config.yaml
num_attention_heads: 4
qk_norm: false
extras: ["capped logits"]
init: "normal"
lr_head: 0.00816
dataset: "wikipedia_en"
MLP neurons of a small language model. Each row is named by its layer, matrix (up: input weights) and neuron, and shows model dimensions 64-255. Each number is 128 + 24 x the weight over its row's rms, rounded and kept within 0 to 255. Numbers have three digits each.
After each neuron's rows, "fires on" lists the tokens most often at its 100 highest values on Wikipedia text that the model never trained on.

L3.up1998:116168143139154110147133121149112147151106067095158135123164102150102148102141110137132111128128108087106107158125143156123103112115111129130120152143124126099124125131115158132112107119061133145137125148118103071116115107155129130142146138130132113161116089103124128160176119148128131109132131183118143121118105119101101125156123109127125157126104108130148126145106111132104107156120144173136136120087129151168144124110122173104119152098164155109090110130139132138135116090170133150149104133129162134186126131120141164147160149146120161140130142099139146117099113075125089115
fires on: "1", "0", "2", "):", " Year", "|"

L3.up1001:148140155164112115187131083120182115154150118104148127114115144075127103156135164141100080155136102159129139151094141099127120140141105161095138100109158136113138195163088125100136120138100080095101134140135128147107102154093114131183143091110104138124165129126096165122133145143137126129133130157142135178131119161124120087160088094124165128100158169142115152128096166136146118111119120136099106084108142138096114131089115123144087174134116111146160167182130097143150091147110140086128146147156091111174123092121105189095170088156085135154148138127129132157129108093147101134
fires on: " |", " opera", " album", " book", "-"

L4.up1813:120114119154127143137127139161079130125113118126144139119101143146108114175136180150094123091127154129146138151121132086151088141107092133143127147143124143156128165096109110083099134139109090109129106092120141090109154122139113137156105119078113141135151104123065142087133116122098130139120167121110160156138150157117120152185114119136152138115103084114110125139182135137112135163110117150129111072124103103110151105130131132114084185132108135105149101097113116107108104128122140139109176133105127130103064139155160111116166119132168139098122121119119147111117119129140135129
fires on: ",", " and", " |", ";"

L3.up1893:111147158121124120111168140127104108110127087109109143118138113135109128137141119141109108098183099114105176138123122107128100083109157134158155099114101094087130128107110141100120154074120122111101155100121154123162113120130107150101158158167127169141134116143120151103126109132082130167131120155145167136187118149067137126122131188178110148092134145060117118122147127161113103141130068131105150094162150182106130124155116163133093160142142126102142110157142135102132135132152114140099139147132088134095109153109131130146129138149169140159106112104138162130108158113148080126
fires on: " |", " ", " —;"

L3.up1025:164143063125159142155137146116161127106124144120126147091128135171094139144146115099115159128114093134133164155114135116089134155132128122180114087137087143116140116144130080145115098186122110130125103072127134103125133142156109157121138133133124115147123148083152068175132154126166099134112177125122129157127119136145142142150095085113097131112130121151103182174118099099076146099131142123131120141136120102137119126178160075113164119143140120140110134109121175176102123149111159114114132116112120101127122129159131167144138106184100122146148125144097094122117131140159102138
fires on: " ", "2", " signed", "1", " contract", " |"

L3.up2288:106119126163070122131133126128138144123146110139125089149123099127113104110137131109091145189173118144118164121140127120131130154130099130135107116135109156123140180138095148145134065129150098138119094117125138111138153149140112132115166124135126131136152124114089124081161142135119141098117130105112125130129145133132086129119099154134148136105133114159151151137193133139140104157151134166114141090144101168098110112131117146156158174101148136152158137115131108113160113099134096139119168166164095141147100090125109120116179107164115075151150134110126148125131148111129130093
fires on: ",", " ", ";", " that", " but"

L3.up1502:125155156127157118111117105113142066150103120116117107120110093135056146137103084151110089117142104132162149167099131182149090095129127095142163095127148089143164163147128154144117106146150124147155110109119147182119126127129160121165115155135109164122138138119109132147153150123122139144159157172133079107114104118167114078172116145073126114111153102100147113090082117133146128115119091109105111178120150185128152115130117160157157150119138116081099169146102093130116120152168134148103132164130130174108123114148067137132147188169112120126120128132113147104147135125163135137
fires on: "\n\n", ")\n\n", ":\n\n", ".C", ":\n", " is"

L4.up399:103123130109157133110109103161082157136109087117119140116076140120111130144127116141104110133121154153116144136158136132138118104128115120141105115114138145096136088134134087139142109120111141115149096062155134090153097144138113107121180148107104099170114122106138132138150111119128125116096118140131167124148108149150145092123118106121109138119094122142127124153136116122107145115135158145095134107111160060147125137159156122134101131138150111119147130105096135129205089096098131099085142152083122118151113130104122131084138103158136113115136119148141141076144127169150125130
fires on: ",", " and", "-", "–", "'s"

L3.up1390:121103126143133157147124143157132126117110145153143119135164101141125098126096153116097106145097111125171129162120112088172090150095132111130140087126117140134107151139131171092157141100170121124123145057150107124101127119148143134162134134111111116121157112129147100112115150115124144119112120143123167112121170098115152145189147143147098164155088069134097089081115144134139136158124169125089080148130086112112123128109096181108080122088155116147184157127148091094116097087154142109132120122144135122137117152216090141134172132117118106139150161158139115137095137117100108095
fires on: ",", " |"

L3.up909:133119157139097132115103100137146127121168105123155102129124129133103089148149136121111133158110092129112124121132096089133142115111118108130116120142146069150118145126128088109096126129071141140157144164131111143100147135097160107134165131128094125131119106164147188130127125156146129105080119170120138140086113108130142181147102121100122177106148160101122123106155143093150089138122144190103147092109175145130084166126093094135144106130139153171089144135105132141121128116107094172161136111108118105138116124129161126104157115136143101144147127099117153149164143135177123126
fires on: ".", " have", "re", "-", " ever"

L3.up1826:122143095128135121124157170132135124127123144150154161109147109128123138133192145121082105121156119149089138138100156145134120154071089173101109094145131126131126120127116116103137134116095138130111119130169109149102157117104116162116157148140142154114136113130122127127110139150131142153099099175122185132145124144110126155123100168128145114125164102103127142120133103100106106115134076102083129128146150138089148113092113107125095100112141133105113144151121126131139112100142158107098146151127137172075137113146104131118111164144132112156108123090124173153128189107118133088
fires on: " |\n", " —;", ")", ")\n", " -", " |"

L4.up635:164126135162146124131112100137158126117156087136102139123153134123163159108154134135143142047139125134122151074140124155162097090118129123091139149114112090131110135156095137116132101091125129138126122094123115147128114120151124118108124153094157166118142134074134090162140169174106102132151188198128100084095122122111155139120149136108085154134121086082139138121103120138100137161128129094137112117102133132193119124087165113082151134135115131161121106133124126142165143159143132129117144172147140113159135148125145118117145157104121127106095106120132113137159134095111142090
fires on: " ", "0", "1", "–", " |"

L3.up238:116112112116116172135126112137136116127107127091104145097130164093095093203093146122154154102121170128119147129108126142097163137141111098148157133137126151133114101139135103179134152135102131148093141113165147145091116127127129133146118137125130110162115164101141122143095122140111168151111152149192130130110154159108108118111127120161128064110104126125138114152112137154142149103109113160111155136168117090115153176090163120119153135167122113113162140110122142163162140135135135143161090110101195105088181119124140129117133169102136114104100130155083135112074129154142145087
fires on: " ", " |", "1", "2"

L4.up2120:154140085140117090140153122112146117137173181143092087117128123137112144122132109119114112115117111149132156097155168118124134140136110112103096103177104074082133151102093134155169138176138111102135120146102122114094098089130108125131107120133131144105130145111152136125152158112140130135111174116132122094112104091104134149144149133149107175140135138100113129154156146151126166088126112105137187107107117088121100086156141136141111150180110145134110147147112096136128120098134136110146117165144135136131136148150111084114121118157142120116152124131119138131107108122112171105
fires on: " ", " |", " (", "|---|---|---|---|---|---|\n"

L3.up414:137098111148155124148141119122118151110113136098134128089095090133127133174089097128159140127113190168151135099126138142139144155141107135113139109122109124141126168120152148168087183172130104138077119136098102121112115126108102122124122127142143144082137109116163093103134130128121080141140134118122116113105102143162124139112189141130130150132117174161076127160091124111149155121140123157120132123169145088125134171161109101159143176146089148109126132125111066099149145101121153106095132136142121139139133124086142146122137131128124130094139092108147133143115112144139096138
fires on: " |", " ", "–", "2", "1"

L4.up571:147143151108122118141099129102098132112150124130144158147130134148117158128110143114135161167120106171071098133168184114127124134174125123123115156115106117126098139118106125135136139141133170141162148154146092157097146105066137151173058133093133108166118134127129102142038128179111106131158141128098169103149115172165145127109145132120123110143161135101167127116142143147136132119123152153147139138128121129122104116139123149123126114089159107130088107137119087150103141154149155122141106129173132143099112135108142107090155124152110178160128179164159097140154102117087139138
fires on: "9", "-", "0", "2", "1"

L4.up471:118105140146151136123105090145097122152119125177165155116109090144141120101175120147113106183125144155113154142157103140120127153180144099112115140121162139144117113108112139085103123094120099133150148118165141158066147139100111116135136128119156112111099163158120119136134171113120132142106105165118115094122131121121125159133116152095135112116103129114126143110087152135111149138134114182138118123106157101159136132158074098136145110142141112116148128154123118136152146111098110117137167100102111122110126123107105049158146142136121097132065108163130108121101139143119122108
fires on: " to", ",", " joined", " |", " on"

L3.up2171:136108105086098148134158134148141136118172129117137092152146176142152108152120105142125134115150171137121084105145156105123134124139133179135145165143120114094131124124189101169141119136131120139181180095143115123102155085120107154140109140143138145160109199102129143109115108133161146097094147135154123128105101098103140132138134153124134118097127091144138106103130131092122135152140100137159164160114150141155134122121137103132106150105159122124129156156139103160113114092134083138141146125087154084137117111159109136130108095164088120130089143140121107103173127123081082095
fires on: "7", "4", "8", "5", "th", "0"

L4.up789:115169136137118132135118145155109104133115081130158110112167167142109147121112136118142156125143159101126141116196190142131127112190117114158097096136090110100093105066108148147123114127141121113126141127152142130087085120113174081125144164163128102164134122154138135104094163099100151125108097136097142110133191132106134167130133150160101129109110171120135124149114098078096130085110117126106097159154171102137110172126145116132123153117103126140127187122137180135165155156090118129119114126126133149132175104138127133118157101130166176127100122138132118153128143110142116107
fires on: " ", "1"

L3.up1276:124123156109109152160135151096117100114125161150139087127101134123196147138174139113117163098131122147121119139134114174110117120149143149094126123125136148148105113163130099132140150143132121116127083139099179165113153148101141138164158161103106137162141145130117135151129095127132168097114125137133139117153092168119170150140137129093147156116145133120161114142140138142120120126140157121120138115138155145140130128113192150198164124130100153094138140148088090107123128143126103136123129181113148115143128113116123126167094121123145136171146144147147100117118103075139123134
fires on: " in", " of", " by", " for", " on"

L3.up1818:163076115133117124145153103136102156161103131114115164134096124136140133139109111109140143141089137163146120113143102094079142098117133112119122139108168103135122123141143142142113125114154091081114152113124130142117138094150091095118167135126153153111120130117163129141125122155139111166089130175180103145075143142180127136090134186136154146092150168131109106119119135161144139155155142148098089119117133142119123132118169145125173177109127147146100138130096120146106175116171123147130144142122108136105145110095129127139142107142142167102126080114115155119129148088129083149
fires on: " ", " |", ";"

L3.up1012:120087173168127117102180109111160118109069123127137130112125091134134142109093186133130133123145159149127102100117086135103109118143106112124123154143115180120137100130132089122105150127118129096131130168086119148112131124116085125133163138110108162177097122160118109131104141132154118105100100156149121142108096158141169108107103128145095121118141138144124065105105114103119164097153146156077163165126109142124130134143171189134133134102123123094162134184113099153149137146121155140145106147115106127104185114116108095135150151146161136128095144090088110136092109107102140111
fires on: " |", ";", " ", " (", ".", " Co"

L3.up1088:113147074120151100145153134126160150138099138151160149115094175117129124148138141122130122102152136152110111132130102132109115114090139134111077112117119120128099126110065149102160158133149117121152150143129168110118146114156127095115139123099103114174125125138109142146147133176157108169068147135132128115122165140093143143169103086116142119149129134161120119183133132100098134087145156109144116118123145109149133138158147113143122159113108105130108124106134170115145108100168165144116148077116132107114136135131158093098137101138116139169092101096120111125148119123116125155
fires on: " |", ",", " |\n", " ", " Length", " =\n\n"

L3.up53:130118123126152113105102109141135194134124126152123109154164104119170159120137102135095141111106151083135091124106136113090118131125155130121102134163153126138109134139099126158139149127108112092134143173101113158073140104099093154126066153135167167146144147135123169158104150122119158143176109123084097118122131124101147162140123110101108126160132121125173112094152125104116165123143187127142115115174097138141164081142121157112071139128109133113149114137122068128133127124152186093061161140139113107137166126144145099147136185101111143122137147141167130161161128121124122126
fires on: " |", "-", "==\n", " "

L4.up1548:139097166091093113136137116126134120163090102156148132118122113091066115143092140131115152120151162087137149103176122132134090105149138103134159098109153115151108168098114133134139149106139167160100105145113116104125126179133128150123120143109117107120108084138140106179157120149136155144133134147121095152112094127169118127097067140156123107098153101162099134130149121111118184123143168130112122150153141161120158145112155122081148132142114108107131119141143071096139098152148118158151160111093108149131130150105123113171130149143122083126135138136126111123120138086086154108
fires on: "9", "0", "8", "1"

L3.up2038:140166154127143147128113162102129125144136143140115134124122124121141178113119072153127101171115117111145204134141127154122164153105143134124109135103123154117120120102131058113147113161176136098095145092061126114107150090122130176159129109148154108105182150084120151145175096105147113149154114120113149130117137108114108134136166148120085109148094141129144131118130136127148140126161121142089131166162121146147124131163107111098106116119114114103144169067099140127113140102134081101125135155135138116119118087080161116155076142143124142107133113094170170160186118140152133153
fires on: ".\n\n", ":", "-", "\".\n\n"

L3.up1476:116116135109130106093178106148112145086147125159145127133091152139104107102135088132127074142141150105156165149123136097127133124147114128152129124102101152122121128133118117099126134120108108114152118135147107093151070120129086146098159145159145082181109124130096117083180098140135128125130172124164141117136181116139164123165173109111132111129104129139104112110173116109094143158122134142123161099160177163090120130182123121153114152158123145120127159137085127114167128113138103086085141096162144131116180128132124076136137135126146132111159097123098092145152167095126145179
fires on: " to", ",", " and", " at", " with", " body"

L3.up1874:114148086155077122124110128117150146127124164156135099112148144118119113142109118148137137132139116086101102103156170102140128151145135108127119118147121108141142182167141148097129184149167124139138124112093111125136118104132155104109124113128157126141135115133075119133102167158118128133151080103129130111153109115166102136103122121096127125133106133128151169125112099117146134143152145135123095119130100136115173146113093193105153201133148150103135114116083084153137124136181113108134099170187127102122094129150094116145142070098148123099145139139153129093124134109129196147
fires on: " that", " This", " |", " That", " this", " Year"

L3.up180:144104131146140121121127135110111123158145169157147098124115109152139127120139115144083107129112126153121096155127162121161131167122140142109120165111141146099125108109187125114114105127122075166107141134134137090108122110115104108136107104119171147089164147109126161083115098114158105130131152071131107162137101115127126120100141108099167139081094115135116142146133102118114179112142137113143103181167122164127180154158160129160130115124106155111098118128094105117124131084130144132150167126143131116143130144110120127160126132117109145147115120159117101138088173142114131137
fires on: ")", " |", "2", ","

L4.up932:158112150154122118103134141156123138105142185119137093135107117109133098143148125128129127160118128089109104117103187105103164162094107146140161157115139133138120122146141140130095126147139132111113121121146162174116106134066110145121104145103150130148155139134121115098112110128120140123120085130149152126109088076103101178132145142140130104137108161072099142098168111108148158141168077130177152127157156166119104136121151113108108165135110088138111162114147100130112108105130100103094089149141153123086127081158104157065137109152120161129150160136147114065091165104113135102
fires on: " |", " ", "5"

L4.up582:101116134086078153125110117121151136145140139172171103198153112109096107152122072136092094150130123128109107156128117146120154140137126158145106110115123132113130140144125129119161123129134158104101138146133130132143137092161115137125124161159150128164126083128132129113159129121148105091127125118190118135135123110096109090144133116114143097143095107130160119090135106066108087099167123156145172138123159118149155172164147130141135165106152084138131109105128152143099097148140165179093136140135117140066162110115052106134106138114152107124148154148120109099114092116109107123
fires on: "0", "2", "3", "6", "5"

L3.up999:135163132140153099115134143149138153101086151145147149145148120145144142112121130074104113083118137087124121137127138112128124126118104139112137127113095111135105101116133092117122098115166147164140114138117091127168162134111103147151145102123140124163149148071144139146177133109155108116134135137136120153103086113104117123132143106141116096121115135149151137128143141129133115091144140112138130128112122142139174128127130159156133105120142125119129154113120102109126169085159161109151104130132148120131110117144101132127080138141138145106125134114154121140110141152125127133
fires on: ":", " Team", "io"

L4.up2239:093124080136099111149106080142116115150119133123105158131118155117180195111142158105125082091136101124114117113132141143116171132134100097142148119169147114127162125129151130143093118145069103148103118149143120148101131148133139133143117130170114107130153134128056118168081125153119161119101136113155129093119133180129093116126117152127105086103148173132101124126148163137085114122099100132180126121156147089120097142140127111126159146116153121132124116124144150153153128116163120106114094134163126112106153121118152134141120139146151176151137086158135130141132139129149161097
fires on: " ", "-", " in", " |", " |\n", " to"

L3.up259:156115105116133130142123124091133120152153114125145125102097160132085073125121118140106150160076149146170130134158121123130131123146125119133152146098175123131134171153083149097169128125145165117142126142118129134103092145141142136125168121080101090053146105115167152138102174154093108163166155090131150152202153107096166129122166106123157152145140151133144152146130162107145094129114125117113167145151126142137134143151141154126128101112156162140133141122083143122155137103113068114167096142125129103137149126119128172089128128105166124132126153116120158123119169122132155096
fires on: " |", " ", "9", "0", ";", "1"

L3.up440:170153142148109115168137095137169068105098078112140145100137139137096109137137130116131116139134144141134117112161079156159106130159116074143101118152135099132120116153143150112127091107138126118119138110128127120128130126146141145172131118167173144111132086121137118103128117124135113132139146192105119121087128089098186125142110151140110115128120089100151128105174144146047125131131092146160115133145125139134152138118074154123146122125138118155133189117122129107107088122145065131144149113150192133119108123117115153117112141086117121121140096145096109160146091108148119146
fires on: ":", ":\n", "):", ":\n\n", "\n", "Biography"

L3.up1365:114113121120142100093139111132166141122131119128101104110127141121135121110109102139151120124162102112156102126135134158127129124113135110156166135141123117163138150126166134148143112166136109107147082109149148115137151141102120157122134144154146119137140139131109122136103141108186131134084128100139120071142131157124104134142107108119139150151107156136132170133141135101155121168187073152068110153115151096131082113119125127104126180089159123107155120165169152136147122133150146114129102098098114143113135083124105167141155154129093168135146123148111125069147132131121114077
fires on: "9", "0", "1", "8"

L3.up934:072104133163105119129081126113125067138149105132096154140131124092153088184134141129139135158158127123133161139122075131121133095140119152109118109117168137171175119129145107195126158113135142132155111088116115121098145167102132133142161109136127136144158154103131091133160135183122127156150131112110143103131107118099110096151109107118165112114117112118131131123160102108145140151165121140110123174190091070118138132122152086111128128122143126082105122127083143135137129133087151153153117187104167132140103108139121127127130108114094119132112116153100140129129158156125143128
fires on: " ", "0", "1", "2", "9"

L4.up248:103144152135133159158127117098144146143123195160117124102135114127105152105125165139120142096098135133097131136130149168125091111191113125111112143105142080147097132136113132123142173171091133150151158174116128139135120145123143175101145073108126115131091117117123112151127119113174162114134115100120098117176134128137164099121168126115112097160153128110140158143160149101099090101082116137172118131106157105121118151117164113113130136108126100134144142148130136117140144164160120088109124119157150152153128062106123130136158103098161146114128144170136118121105150128128126184
fires on: "2", " final", " next"

L3.up98:142115146116106163143148142122129124116132119111144154146101134123109109107132132139114059102152069131135079137111107116122144119122133151107130169133113141114127134134148100139102113101158138136126121124157175131137108115147156184105113158146098121140114149144103120160091135146149090128129144176142154106104124116143107132132126079169134134109139111135134147103189126134095152170157145120082125162174172131131129155126091165091087134122159149139144104143140118149111133110081157156112177133103147154140109128129085141130125147088079145140131122127123175118115109184109137136
fires on: " |", " (", " Candidate", "\"", " Title", ","

L4.up2:118145158121180138131113099130152155123091113093127080136163109139113128117127114105123164092101129117103132144145102162123120108154168139129141139133126096143151165108112135106167103094099145118122118151149147137099100141174117119100115141111111111119109106117094081157122152141145161139160129121163113125137133117118128151127135140155090198125083132138116155128138145096130126117148118125155127127135144135137112117179124146126101109090099134082168124156152125116129140167167163155105161103124121118119108138102140120126171077112113118158123122128113088151126128120134160099
fires on: "9", "7", "8", "st", "5"

L3.up612:107142121153133117127124152089178161129157116114128121205178158141099107139072126126114122091154126153137122138100128132124149159116112123177135171113068110129100079089113136118085169161107095154117143089133108089182141150144113126109121143148116153161129113084134125119169134124142156132155112148117098119146113119113139093128126108105158127141163146104101118137153157154135161147101167128127152117131134139162161128141120127143130147114111130081125092096174114181096137142114141114146140116105133134113109088135106126144087145097106158134096115101114116173128134103089136135
fires on: " of", " first", " through", "====", ":"

L3.up349:155156122095142152107143185168131135120130141142076139190137102110137131137163159157169123160112114112100113129138122127121144125096172147118129152111124097122143116132137146132108113127140097155174159118102109109160211144087136107140119138161117123108138138114121136155141142102134152124153143132128155171145107155099148138143095106116168136121137147156119156193159090146147114152130156141136162145114100106072111121117147131160142127128142123115107127105135122141135081133079160120117108156114120141191098128144117149100130093150109089142062118124152146144106117092133124086
fires on: " |", " ", " |\n", " (", " of"

L3.up1111:096116125177144069110109126134124129129137129170147130120107094086114136127128128143157127174142169145101139124143121106139105142131123147108140087083148129082152105131104084158100101125135112128133140125142142149124152084139096124116124131132160079158133089152109159159102160120118162137139142167113166124158089115120125129154159134126130139151109148107114126140162096120154101185184078107154160101143116169122078152134159125109110122111110126106178148129133111096125117127143092134122137111139146145081102113114057148084115133177156158139141160152073158143126165127132139133
fires on: " to", " of", " |", " into"

L4.up97:142128132119140122121119134144137144150133166105118073121115135104127119150130152166165136175140121113091102095122138130131128121099136127167091101121129109116096096124143117138134119109148129103129114135132164147124080150115098130144163123087083120118138102132131121128174082157111081132128147083089129117136087129166114099169085113140071099125111081099119110146162123156147131162106133152098124171093128135135138137141156126142115112131123154160148144157142142126149097102129133103134164119128135131106092116132116129121152089120165119119116093182123145049156134163130135143
fires on: ",", " and", " or", " &", " is"

L3.up1105:177117093111154129118178163142132102107113102090130141118123100116137151167093160147133152124075157126113134138149128101135145143144097162147125122070099139119124125128115134171137152147116115139140125112106075139152131122117102093150113136121127152113124145095133117079144118135107108129131090116096100092098147154144091151107165074113146125121131132186103134089138131124129142131117104142139130127120091079129162150106131139086120187119114162123157171128125097131123128133115148110145127112116102101132146131109157105161142138129108109101148111133161125172143097129125109116
fires on: " ", " |", "1", "4", "2"

L4.up2169:128159157127128136139107143137079121103117112133140095147137145117135127105132124100143164142107145104118143102129155150150107070142133154114149122142118098125064113109094128122156100124147082119128159129090087149127161111124148108140121135127148124142123101162184114111105145115108095102138134096119139105120103078083133117132143093130148149153127124118118095124128124067108160106142151088118140154117118122103160114152144160120135129130131096107071155116150092129077106120125099123095151166135130104131153162147104124133138143157131137093134112102141161103153160138110153150
fires on: ":", "|", "=", " |", " "

L3.up1108:151117105104128118126114103108078123142119099138147134105129138135186148161181169144143125107151152136116166130142130128149150146109102124113126114102114159141122119152122142099123139136146137104103110132130103128115126118143134143122128113146080179126130077127145106108138107171126166120101125138144116099127145136068128130184149109136144133155138127123122127098140106156110138164148152148161129129136128113130140110112143134117099164122108162098160134141122142157106086129112119091146110124152136137171133129123104121130128116148120142141158144117163139092049133139118095097
fires on: "|", ";", ",", " |", " "

L4.up682:148123083114103124114091136139134166127130139127101152153106189155115118158128176136115094113161133111179138116114152158144099157140090086094135120129151077107161125124077124116116116132133132132139117146124100112094098120157097122168139115112216122132188110100144148141137141103118134127141144107144141189120156124148135135114135141130139117101162113136097152154117143111186100092104121113120152124124116106162148156125127118160101135162106132124120112143121131133153151151108127116147180124126100146157169131155151185149135113105155135170141132138094170151127114144151091094
fires on: " |", " ", "-", " ;", ":", ","

L3.up468:153133138142121125155095127121144127112156148126096096108157085145132116097144126105146130154149142162167102127128177130153103106130142121162153132060103077144176152110135128138155121153086125153118153158112129169127148113169147109131135113082123149095136106154154149160164116121104130165130138118119124097147115093176129112112124149157128141123138099130163140115143084122117167120110091136098108178139157112133083169122113138143078114145074134094123105115121102118111121124122110203084098114178132120126159146130108136105130147176176064161134137113112119119127135063138135160
fires on: "\n\n", ")\n\n", " ", ";\n\n"

L3.up2148:139126127145165137141142111108161133119120109139129129097137122093153130139093141081090176134116155109118128099164110111112151151151058118129097129123150124152137154112119112162118126125110108176122113135113099174123110149122145101138109152128089139093130156114121121158111122057113127152137110097099113125091135120178066137151157118104136160130124124172093111097176126105132131071153143125138130093149101136135149160094112107096137175174146131146091192120135089134121177154134123094149111094163099120154129125079138120155117133125148149091130143105171141191140086129113135123
fires on: " ", " |", " |\n", "3"

L3.up1285:118121130083104118160104132124144097147145127136137124121131131144147073132101140109111123115108083111130129167132160098112131114132153147160167128129134139147137128117128100137097145176090132088122117120147161120122148093141133168125106114162153114151084171133180105114159128135116133103148135130130188110075075112130156152140140122174088130144139107103148104151147101142166191155149158148157138104096130138137150126153161144161122134141159140157164128116073155156130119127111160112140105160141140111130158114103127094113082109112101145143116139139189107120139096113135178123
fires on: " in", "3", " en", " for", " En", "2"

L3.up1325:079108118126105124133115106107125110126133151127096141137144134141096150083140126119119126143162088125124089115132110117157120123126110148100101100173126133123117152134099092093097082145126148104096161147142123123099072115131120137129130177125148120158165169150128102099158140117132114095072099131141124123108116121160132126159146132122121150132111140088115143132156159090127112173125100105128147145140179148114096133151140116098099119105110188073152140161093129109104135145115134169101141120100140098102139138103108189124116128120171144120102125108109132095145154143178124121
fires on: "\"", " (", "-", "===", " |"

L4.up469:141113146098139143113126175081112147151119121107146127124113125140130110163114076108160076106119121127123087144140117170144126130133119102153130112147126151130146153166123125099143159130130181134149104115131130158117149096102118140083117149160130107117066111140133120109142152112124173076127118119111142112096098136094142156171102087096146142142146107085105166183099147164127142118119087113118162120132139154072147146143126154145112146149120131141119129144097073164125127117123116124105127113136158118108119115088108130156129137134097130122122108108166128141132087104129121130
fires on: " in", " more", "0", " by", " for"

L4.up1492:144139090117175133085112089126102145147110096122154097095109177143095097128131117164134153108083105181168109155077159135136084138173092132122138100105087120152083150116136140123140087065115134108134150156142108151139132162123127160099120107109110090164143158158111144151122114138157161114128120100123114116178106112146116103108103127107133127105063158115136138104166103112114125145142107119101149131142152144105114111181142140098106108156125143132113140127144122104121121159158125159089137136129113139136132164133138173127130120135098116099120124088122136092125135145123132117
fires on: "0", "9", "8", "2", "1", "4"

L4.up1757:123108100130113091134136127152106088121120109113174087146101160118130176146144065149134094171153152112090109154099111164146086141172148123114116128153109200133151136118144123094147158145106126123121167101178134160099102131115098116148148083107132119136114135135121108150119121163131148160147082162108136109156148120156129117126106132123151129163122129137128104151106163156150138100146165197084120153126105149151084090097068131104188159177113100162130098160166141182116115156097154115117144116114122168122150140136111175116170099136111156123159077126115124127122149155110115093
fires on: " to", "I", " would", " |"

L4.up1904:124117103156151125130078164120137131136148104130107116133141139150181098119179112159112129104135120098138136128162138149157128122153149108124122137140145100104131113103155166131093155179130112115143129141132132188108110145108073120134120171158125091114147123099143136124145138162137118103147196154150137099130137147193101109133150129129142106142125164090141085076129105158093107182122097124127118137139134100144111149134130158071114130108110117115096084093111164126113112128108107098122125089120109160141123157129164112148154126109163133140123141096141124169182126145119163094
fires on: " |\n", "|", " ", " of", " |", "ç"

L4.up266:139109157095133144108110119120153099089125118121131115142167095146123129130115142116125143143120170116147138107108138127162095124075113103159119118130128079145112091130119151123122095094165132151154117103131119149122089096134143085106120091147152109101159120136130115134144101115153106105103121125170117166165166091164186075155153114115112078144167157135130124131118146138079102099119094108133147104167173117115114166109136107127133138150100096100113145167148177058128147117139132121101130145133142125117139103117161139125146150101122164120167129121077114110127112101114127117
fires on: "1", "9", " ", "2", "7", "4"

L3.up1464:089148089147147149126122100135111188118157105082113115130126111134147155121155169137153151124125117142135126097119103151126113162112091101114160157143126088105120141152186123158103140101158108116136157162150117103120117142105121067099117094163124124123114145090181124111123143113108088121178128160184145127076117137124144125097112161138151148170179102102185134150122129104134102088159156083158121125119129126121119149113128128118107123131121141148117104183134154137116203163121103150148168131157120116146132136101139152104129159144149172112102128154090139119144107105155116098
fires on: ".", "0", " |", "3", "1", "6"

L4.up816:173079116091109146113109111147154084143152141135100129114142148151090097106120106109163140117145160144143160136115119146128130150090106088107153138115104161118122119088111113150129150165108100112128119142089080123129148129100125127162145089111117153142136139113090122153092127118150164107137138087102109196199117088141131136099128114131120159087121094151112175129145136108112096124115113133112175111098109158128118101168150161174131176169124157171155140112108137114125123107107130095116141164153110151113147143150171144122102119133168178115151129140133125157142116147109169087
fires on: " ", " |", "–", "2"